{
  "d_mlp": 1280,
  "rope_base": 10000.0,
  "tie_embeddings": false,
  "init_std_o": 0.0047,
  "init_std_down": 0.0047,
  "batch_tokens": 131072,
  "dataset": "wikipedia_en"
}
MLP neurons of a small language model. Each row is named by its layer, matrix (up: input weights) and neuron, and shows model dimensions 80-175. Each number is 500 + 25 x the weight over its row's rms, rounded and kept within 0 to 999. Numbers have three digits each.
After each neuron's rows, "fires after" lists the tokens most often just before its 100 highest values on Wikipedia text that the model never trained on.

L2.up172:475466543464555506462532516443496539514510534494471472484472506480480512499500526502476488489496504514489494530531516511478483494506496486452495525515539480523552560489504478538472482444497498488550496487488534552485499459503554519485488480479535477476501503478464509463507530475490510478
fires after: " a", " consist", " an", " re", " grew"

L3.up159:478442563535494457479504506450452509514500488504500479518511490496479548492520517478471531488498497527521502499503533536501494463530478530431485493491462484507475521522483513504453494491513497489496500489546529529520509460518497474489499498460526508455483527459479492488515498530462506535
fires after: " was", " the", " a", " be", " to", " been"

L5.up116:489467544562518467464480540493505474531482503526540473455499493487482477473501532485465503510485485555504510508525492512468503469519469489516522516519528510514510520519529539483459517432505482495508490481494488533519473480512487474504524481522508503547487462521503519511481494445511514504
fires after: "-", " in", "In", " In", " August"

L12.up1095:465509473505470468503503482519484488543522453531525473474492477534476466520506466445542486464495483514534514509475543499480520515517526528517524513506548501506487533512462488471490478514485486483466543486497480505513525473525510500489501484499450476526488509483534483464537518506510465507
fires after: " |", ".", ")", ","

L5.up740:505499514499519470476496528494456523512459468538458486497485486498493474526512500462493514484494474557537541515492518501473487448528505488487496492482495487509527536533504452442481530489493483478523532508484512524489500509490489559514443479478511460507540507487503483508490538538517489475
fires after: " of", " across", " within", " into", "\n", " the"

L2.up613:497508514490501525459542527524471463490486505512489519476512476460456534590484527493480477469509501504513490472528540507520478520531500493455500462539505505492508527542528490492475517493485463493475520503481498505498486473456500512500503534532476505455525494440498483450481515523507473498
fires after: " the", " The", " his", " their"

L12.up75:506478485530489441443480527500463525488510519506506491498514493529503484527480518529477519492517481530505514507497510473472521482527523495510470527494536495508512517521538503502464518486508490494491498449469476519493498512519522549540481516507540517539483519445535497520528517502472530506
fires after: " |", " (", " the"

L10.up1222:495492463531505489495505519471512487482488505531510497503506454509494495471465472468463476511538494527469485478462525492502468494541477536510470512482516526523526505506495503504484529471482482513521553487502556512507511506498551538496512476462563483477502514502436500507510501518566528509
fires after: " |", " "

L2.up1260:520486537473548501509494517449507513495461533515492475504485451512490533486479501470497525501490521514527506510515520531498499477478483531474449512499476516546495566508523525516489505515471494500500503458531492490475524492519488524500486483509499428520486496492472493464526494510517538507
fires after: " |", " was", " a"

L5.up1211:458471555499506513475510546485489494505462498553488474502498474499474511532502518463496540494498510471532518479497487496472465430528525510497484508550502529507483476494504502526487523447513465486504449485518504504523485492505470512533486494523503498489510513465509473522525490478474466510
fires after: " the", " as", " a", ","

L3.up451:506485479563488519492535511505495529513463482530539502469532496542505502506536529528478508484518502484474478511506547533442497518491489522462486492498491545547503526495501551522503490478541447458503456493499448515526479495492498501538494489495507456487541476504504503501493523503513477556
fires after: " the", "==", "The", " The"

L3.up333:465479488508543471470525510471515519525464490479484462482531510489498550490532488488493476503475503497485555484482509535464463447498483508462476576522520468546482511504526484513484480450466505469534488477469496542472487523522521542489492486514519495486476538489494533462501513539449486488
fires after: "\n", " was", " are", " Suzuki"

L3.up210:530465505519524508500511508491474511532459489496486465510516499489493512496537421481511497479507567494523477459534544509482460452475526512505492495515502473513518515479527455522496430493497498470522518463528475510533514492483514483476482487519542468518493522509485497500504535534514489504
fires after: " was", " is", " are", " be", " were", "-"

L9.up242:500476522496513505459505501490437501529498503495461487506517480493503477506519461450460506514477516500484494463511526497491472488515514506492513541509515531520518522503510506480439515540517469503471538478493484470521486502479511519519474477493495463447565483475544446526480476483472475499
fires after: " the", " of", "s", " a", " and", " his"

L5.up2:479512485470530507494480484484483548490495532462500494476536488482519521485508515479533513489512525521507511487479489446463504496465508503446517533485508479501507464461507460457504490462481494465511488494518454485535478481486466484531516484501516496522509515446487448485492544525466542492
fires after: ".", " &", "man"

L5.up955:474484508510518506491527519460526527551487473540507472471509445531480468525495545493463513506506488513490524452518526560500483498483494514479513487504520541531529494479525532504504527455513456479494514466456485498518505478528506509540505507527497490533484494471471469499489514532500510539
fires after: "==", "\n", "-", " the", "===", "Personal"

L2.up276:532504525526454518528549494499500491554486520480493454465523529546462538511561553493514508483492543503488512513495564515505479459509517536477505509514548500548516499494500520467475487497506479479519500513486470497496501521505541504517510492503499500446493515523514447486456497498470499525
fires after: " the", "s", "==", " The"

L3.up1279:492525525481528488523507500500485496512467517543510490466501493566457479505492509514525509481514516495510458527492504499467482491503486466480482475462437498503516502539532537475459523475482495482523499490454510500506490504500507508538530527507499490480492502479496496495494517512474493498
fires after: " the", " a", " The"

L5.up1151:510459522559533448486534504430511499526513521456512455504526469525517535518498509481492491469506530482512500486498552510504511461545498516457501509499548522512522541486542505528492492505479507502528483511484496491461481468446486470445481479516577491517522514493484439523499492528516501517
fires after: " to", " and", " he", " was", " a", " her"

L10.up1156:482506475515465506508515499485502494474488528508530545497530477517519526483488524520544502495478477471545464530509529544488497479508530535505475499493526522459491476525530480489484513526473512479519499442507509544496443467508545471536520502457484504526491509494527432474548509524475521484
fires after: " |"

L12.up655:515505516527509472495512505532466491503499494494498488500469498529511495455502541491538523494506503565503510503504556500531524512584479509532495538497544464544522494501492493511518515466444439505533543464501520510464505518484475499531488479514549507511466458525485538519481537529528484531
fires after: "\n", ")", " 1", " |"

L2.up1188:531492536545498509486492498496459530526478486509460482486542493471482523508547550454491481507489547536537480492484494537507516487539485478463508524563466547479483483511530498463489508449511489476511485444513517513476491495519507490525527480518526520472472527412499511473472527519499526512
fires after: " his", "s", " their", " its", " her"

L2.up435:473524519493490517509508508452489495549475495498539473499527483506532480492499495473503479444506527496502491502542487505476487518507494521473463466505491479506547541514527490494500507475471513465495488510481507468515471517518545481549477556487515512489470494504488460489523534518459528515
fires after: "-", " A", " Label", "==", " Preced", " |"

L12.up658:538511470524513526485511517461476519491498521496513501497530485471485483484520469473517497482491493468543504507601551465456509483535466499466548481506534523498540478520531551554491500484481480492528488470516520529499512501494548465551489477507508511511484499500522463524423472487501503514
fires after: " |", " 4", ".", " in"

L5.up245:508474491466513481457505527503507511510468522512468492494480487524482517530481491493483518511483536499533459500508521500475506477452495507467535513492511524527502557534540482490512512502490455465518476465493478526485460511449512510520483473519541467473543490466553508453474535462526487542
fires after: " the", " between", " decided", "S", " that", " to"

L5.up694:514504515526506495475563534493502494516512459491492484472555488548444513500529518505517486483498494497482510504498490525484494541496498495479519519513489569560538488491564507498496502445493495492510540490473490513505513485498489509515525472481521478465492505482488475512469517473538494468
fires after: "==", "-", "==="

L2.up996:504473582501539503501529532465494498463508481493541485494515467510503554520501483499497525512491516469530496483493499526496494500561482543476492498480489547541500538533572517484496515492508467514481461498538460479519512480533495462526530506481509477472518482476508465509495503529498487527
fires after: " at", " the", " a", " his"

L5.up166:479490507496527489492488499500484479496506513510487486491466521490469470512529515483429506487496489533529473489502492525486491507467480468512528486509495468537487511494517546445485507460503515486514485494531489497534490475466519483497518475470514493537495510472509488492510511519499482466
fires after: " the", " in", " of", "In", " from"

L3.up826:507471564514522514484532519496507510508474500499516480460488530504466499465493525517505464479508510489440502522473504523485472456550521513436516509464486517571513517522560526510463508520470488470509495509533491473518483492458514524534451525495518463493489504498530478482511532571454497526
fires after: " the", " a", " an", "The", " A"

L10.up287:540503484508483497510525507520528433489462514471526502498530462511490489443503499484507486496517522516533477520524538541506476503554508526489481526482549504508511517554478477480480491473435499490496510465538477522493529473546482501479527458480499477539465473499494519487521515520545496489
fires after: " |", " –"

L2.up1248:497497476524465501472544526461461484507489511480475492509492499505464444479514496472507526495488506506451496492504549542492467493500531461444499502535504503522557515458504517500466476461511500500508503489513485487458499447491485514521530494524494469449516496510474450475469498508492523488
fires after: "==", " a", "-", " its", "s", "==="

L5.up918:489498528557487441511512514483487479534463505476515465480523493525528518492518516460481495500510555517495466514477497535489521477532521512453536499476449486479563555465492477511490501491452504465520498468483512495511489493519532505492493551508493511484506524529456507479513543462530497512
fires after: " |", " (", " was", "-", "|", "\n"

L5.up394:507447504517534503498514555500486531504509530500508517460474495518478528536482563484458518489473508510517496518489540486532521500529521525496482477524527529491520562515544486523453510449457457464502466499486493545469471482505503467545491470551529481525513549475495457499459528459497477530
fires after: " the", " The", " His", " his"

L2.up1200:494509513482489498457521489457481499502518487510530460509506488502542516507513462510472533500498487520517525520483533520507456446511545507503477531474545506558517552487499529524472507474500509482513556489485528516510495492533465518512508475479489483504499513492465482469530560507462502470
fires after: " a", " consist", " semi", " |", "-"

L2.up1018:481492516482511494497578548468490520547479478510497506435544477502490477472484545488495487485498506509508475459531550525500470473524500449448520510507513480499531484485492509507478496530486503465513487504528471513505523472495494501482469568491509491511503507501503474475486496498493507496
fires after: "\n", " *", "==", " (", "===", " \""

L3.up310:518500533501512481494506550492521495522462501518484461474474495506496502518510467469474472487504536540473506520525507517517500489504521522492476568504464471497550552565516491517454461480478470445547498499507509545496494492527503495514481518492490475484538527491480496477490501527477537483
fires after: " was", " Released", " is", " were", " are"

L2.up658:501482564508519516500510513481499528535446532494552487479474509526474522486499534505510512481500548498474470527474496493473461531523467505494500496459487526530530565502563499503466457507518451458491478495460480517540462496499495483563468521519483513516480507515554489481491523521509535485
fires after: " a", " the", "no", " A", " The"

L5.up1191:490483464491496474502502527500483547536495514458465470470540495505518500556483506502467521500516546470465467500479516474504508504498496502531480545532467504506485530494519490487477519511477506477484514494528478547497470527507515541582483473508549488468530512485482494506496499531530542494
fires after: " the", "\n", " The", "The"

L2.up1256:515496526500473451473576491499470531507503504518540505487511526549477476540504551533504566490488519516513495541481509495432480523498520497485494503476464509534464523511533491479421526499466483468511505508477482515483455480500553457512482500490510461526519503486515485504555505498480501480
fires after: " the", " a", " A", "H", " an"

L12.up67:543490465544466474464511486499474497513477486533509559462501509488499500485522488465478482513492543479541503515496559490454475503540494513509522499441547552488536496496497527502479540476512482487534519397493503487517502506486523453487484475472491487506485506511518465507498509526505523522
fires after: " |", " 4", " (", " 2"

L5.up129:496493536500475499489560513510496494506494492480517494452510506501502491503492528497494531487526496498522503513512505526533483454486497501507488496471509505521525503538500525531428517474473484497516495492474497491485519468506460492494534509525492478544482489489539457516482523484497498505
fires after: " the", " The", "The"

L3.up912:462485508502485500459514530521476491533455521507477449513526507503492483494507550532509508486472519498552504506504526548448492468527489477481515517459461506537523516508554512490456512514476449482511532485509493520505510505496476510507512500526510467524494487467526467459499529502500455499
fires after: " the", " The", "The", " to"

L10.up448:504474502500537491445521463494476479500499531471514535509522481489467477504489501467517491475476532514526498475550506442511487470524471498486524540468494506562510505509528506495512505502471497471497496502539506483520522540501542444484518472503522512473539447471490460511482499485518444506
fires after: "\n", ".", "-", " in"

L2.up273:544504518551516435467498521491496498524502511519488449520493490529489502544490528505501499455487494540530517480520507525474498492543522469516511510498515500536545515526530507464436491492499489471517491480513487475508458490475520462499460551508493510498515519524567484451517509534499528507
fires after: " the", " his", " its", "s", " The"

L5.up1243:521489497522498493502503550460505530505495478495503510508542461485521508491518511468546477505483538526522488501493496520459524489499484526476462542486507474501510527519517492491531487533483485492540498472486445478521485457468511464553504470495482509508499523483425518520495529520483525534
fires after: ".", " Candidate", " |", " (", "-", " /"

L5.up897:518499481499519514510486452490536496498516542514472479509507507488493467475502501491480546491542526503502503513506514490443461510495514530460471549476504468521471501508502479492489467486454497496571476498518485477501438477516494486529506531545541476534545500503510473502551505552484526532
fires after: ".", "°32′", " his", " 50"